Part of a small language model's weights.
Architecture: RMSNorm before each block, no biases in attention or MLP.
MLP neurons of a small language model. Each row is named by its layer, matrix (down: output weights) and neuron, and shows model dimensions 448-575. Each number is 200 + 40 x the weight over its row's rms, rounded and kept within 0 to 999. A neuron's up and down rows have the sign that makes its largest values positive.
After each neuron's rows, "raises" lists the tokens whose logits its output raises most directly, leaving later layers aside.

L6.down1233,122,176,199,150,234,197,190,210,215,273,219,185,164,191,195,235,298,199,265,256,194,169,222,194,188,142,231,200,231,267,245,208,185,172,216,144,218,230,234,169,232,173,181,191,196,195,164,146,192,256,213,234,193,169,166,288,188,249,184,134,147,212,201,174,202,210,188,197,123,155,149,233,191,175,172,250,246,162,224,283,274,166,157,234,145,164,160,197,251,240,219,254,190,190,157,175,233,185,262,270,221,144,239,178,235,219,197,219,171,223,254,186,162,251,230,258,201,255,202,123,169,154,201,138,208,129,216,196
raises: " 2.0", " 1.9", " 1.0", " 1.8", " 1.3"

L2.down579,215,190,253,205,155,187,213,181,265,189,310,267,192,236,236,195,247,186,168,175,279,239,142,179,268,202,223,212,213,177,190,167,219,235,201,203,229,171,287,180,193,209,176,244,219,259,172,102,198,273,190,224,181,215,190,148,190,230,199,161,222,150,175,229,228,193,158,204,145,145,175,228,205,274,162,250,105,271,232,221,207,152,177,255,189,202,174,163,166,214,227,161,160,191,266,192,193,161,211,136,223,173,216,184,158,164,190,270,276,146,151,248,191,254,216,250,194,160,174,232,216,128,241,272,116,200,289,189
raises: " defeat", " 2–1", " 3–1", " match", " win"

L6.down49,162,194,203,249,213,261,266,214,194,207,233,203,110,193,242,178,163,174,228,183,161,219,199,167,270,239,191,233,104,193,217,195,246,174,194,217,198,144,206,158,176,173,210,226,179,140,214,206,243,211,269,264,131,195,269,225,180,222,117,171,198,196,202,175,181,273,263,215,177,158,148,177,193,122,225,225,105,195,174,164,184,227,160,202,245,208,241,228,249,138,283,149,155,238,124,175,239,250,252,191,152,184,221,195,138,224,246,179,160,205,225,212,241,165,190,153,155,237,198,259,221,174,132,200,156,219,208,148
raises: "ğlu", "ort", "eterm", "orn", "ğ"

L6.down985,235,214,145,238,227,188,228,227,223,230,100,321,268,243,191,168,138,282,234,205,234,118,245,229,175,162,212,272,177,104,183,148,270,208,270,182,160,211,204,208,207,224,231,137,168,234,242,272,203,182,180,198,189,134,219,187,175,186,221,199,162,192,232,220,154,209,187,137,182,127,253,223,196,196,150,205,279,191,133,163,183,275,357,207,234,179,236,192,258,155,160,144,166,221,252,203,176,224,215,166,174,198,185,158,166,222,244,176,256,269,260,79,198,226,177,229,239,193,159,217,212,173,218,189,222,221,131,161
raises: "wed", "ited", "ook", "inned", "oved"

L6.down573,165,159,209,195,226,196,198,209,243,219,183,203,191,199,202,158,180,226,174,178,177,159,156,101,229,231,211,137,209,184,245,211,159,153,213,199,217,182,172,194,258,197,244,262,230,189,194,196,173,214,81,302,270,140,249,218,244,215,153,219,231,240,176,172,224,273,171,229,187,227,197,29,204,178,206,343,197,238,200,185,184,252,216,170,200,247,162,218,201,159,173,271,186,234,190,190,137,175,218,222,185,171,201,123,163,231,254,163,193,149,232,289,175,211,240,203,134,195,191,210,216,173,234,173,165,166,192,131
raises: "ulous", "arily", "arian", "ant", "aries"

L6.down812,178,233,253,211,100,196,179,148,191,240,249,201,225,127,239,171,188,176,147,236,214,226,202,169,194,211,195,232,196,182,221,201,178,135,194,221,160,165,226,150,268,233,255,127,99,212,190,131,243,236,165,213,226,177,176,191,275,221,206,208,111,194,222,290,206,152,143,206,163,201,210,271,156,265,242,152,204,183,166,200,214,196,36,150,200,172,156,234,191,172,273,196,177,288,220,168,185,140,208,142,162,274,271,235,130,227,231,235,144,216,174,222,183,214,231,234,222,284,241,185,186,183,251,235,213,199,245,258
raises: "5,", "8,", "9,", "9.", "7,"

L2.down214,251,178,176,196,198,212,242,193,183,218,163,148,217,159,174,177,239,165,184,225,251,234,220,211,215,189,222,202,258,243,162,202,188,211,227,197,117,206,227,177,158,145,99,225,195,260,125,191,236,183,192,156,200,224,147,201,171,250,210,142,209,222,218,184,240,212,197,194,174,258,242,309,218,232,214,189,235,202,208,251,190,219,175,224,162,234,177,144,147,146,173,212,197,274,203,212,216,150,147,241,240,179,191,189,227,225,166,241,218,197,167,271,239,212,246,214,256,209,190,224,154,191,196,170,163,153,128,151
raises: " rather", " none", "ton.", " sometimes", " never"

L2.down405,220,214,153,198,167,147,171,234,183,205,156,245,269,226,198,118,197,214,206,218,221,118,158,237,281,189,200,223,213,179,205,227,196,213,183,233,285,190,113,214,187,218,242,143,225,244,195,166,240,192,219,213,178,158,211,211,270,244,154,238,233,259,237,207,320,195,184,260,219,183,165,161,194,171,231,179,206,281,202,178,171,236,129,218,238,174,176,183,226,241,270,227,178,150,245,187,214,209,136,151,175,197,181,190,281,169,237,202,269,193,277,245,212,180,219,245,163,201,141,176,203,195,143,229,146,169,246,228
raises: " FC", " Olympic", " Sport", " relegation", " Arsenal"

L2.down428,183,191,224,125,211,268,183,243,176,142,211,219,202,267,204,222,257,200,154,140,173,217,182,222,183,198,217,237,165,198,267,132,221,209,220,105,277,236,188,221,187,186,140,171,190,179,224,145,192,211,237,220,209,330,172,187,190,221,258,187,242,215,193,174,182,224,149,265,206,222,199,216,163,170,158,250,230,111,271,156,246,234,139,132,145,256,246,170,172,202,236,205,202,165,159,206,283,180,247,246,271,228,201,191,148,232,148,196,223,218,191,160,242,178,215,219,195,195,301,184,158,95,195,125,127,250,190,250
raises: " been", " sex", " come", " seen", " taken"

L2.down918,187,134,253,190,223,243,236,171,262,199,223,179,158,215,198,233,223,215,197,206,265,185,233,236,195,160,214,181,234,227,215,235,217,235,213,201,194,220,167,180,248,155,85,235,157,197,215,155,180,242,222,197,283,228,239,242,236,215,212,222,191,160,235,215,210,202,171,194,242,184,180,191,205,111,183,243,178,238,213,252,248,172,115,196,259,140,169,214,128,229,195,183,220,250,296,177,248,234,177,243,159,200,200,176,175,238,217,169,223,170,244,268,242,178,249,207,192,179,228,210,225,236,228,247,259,204,151,199
raises: "vis", "aves", "ft", "vi", "ve"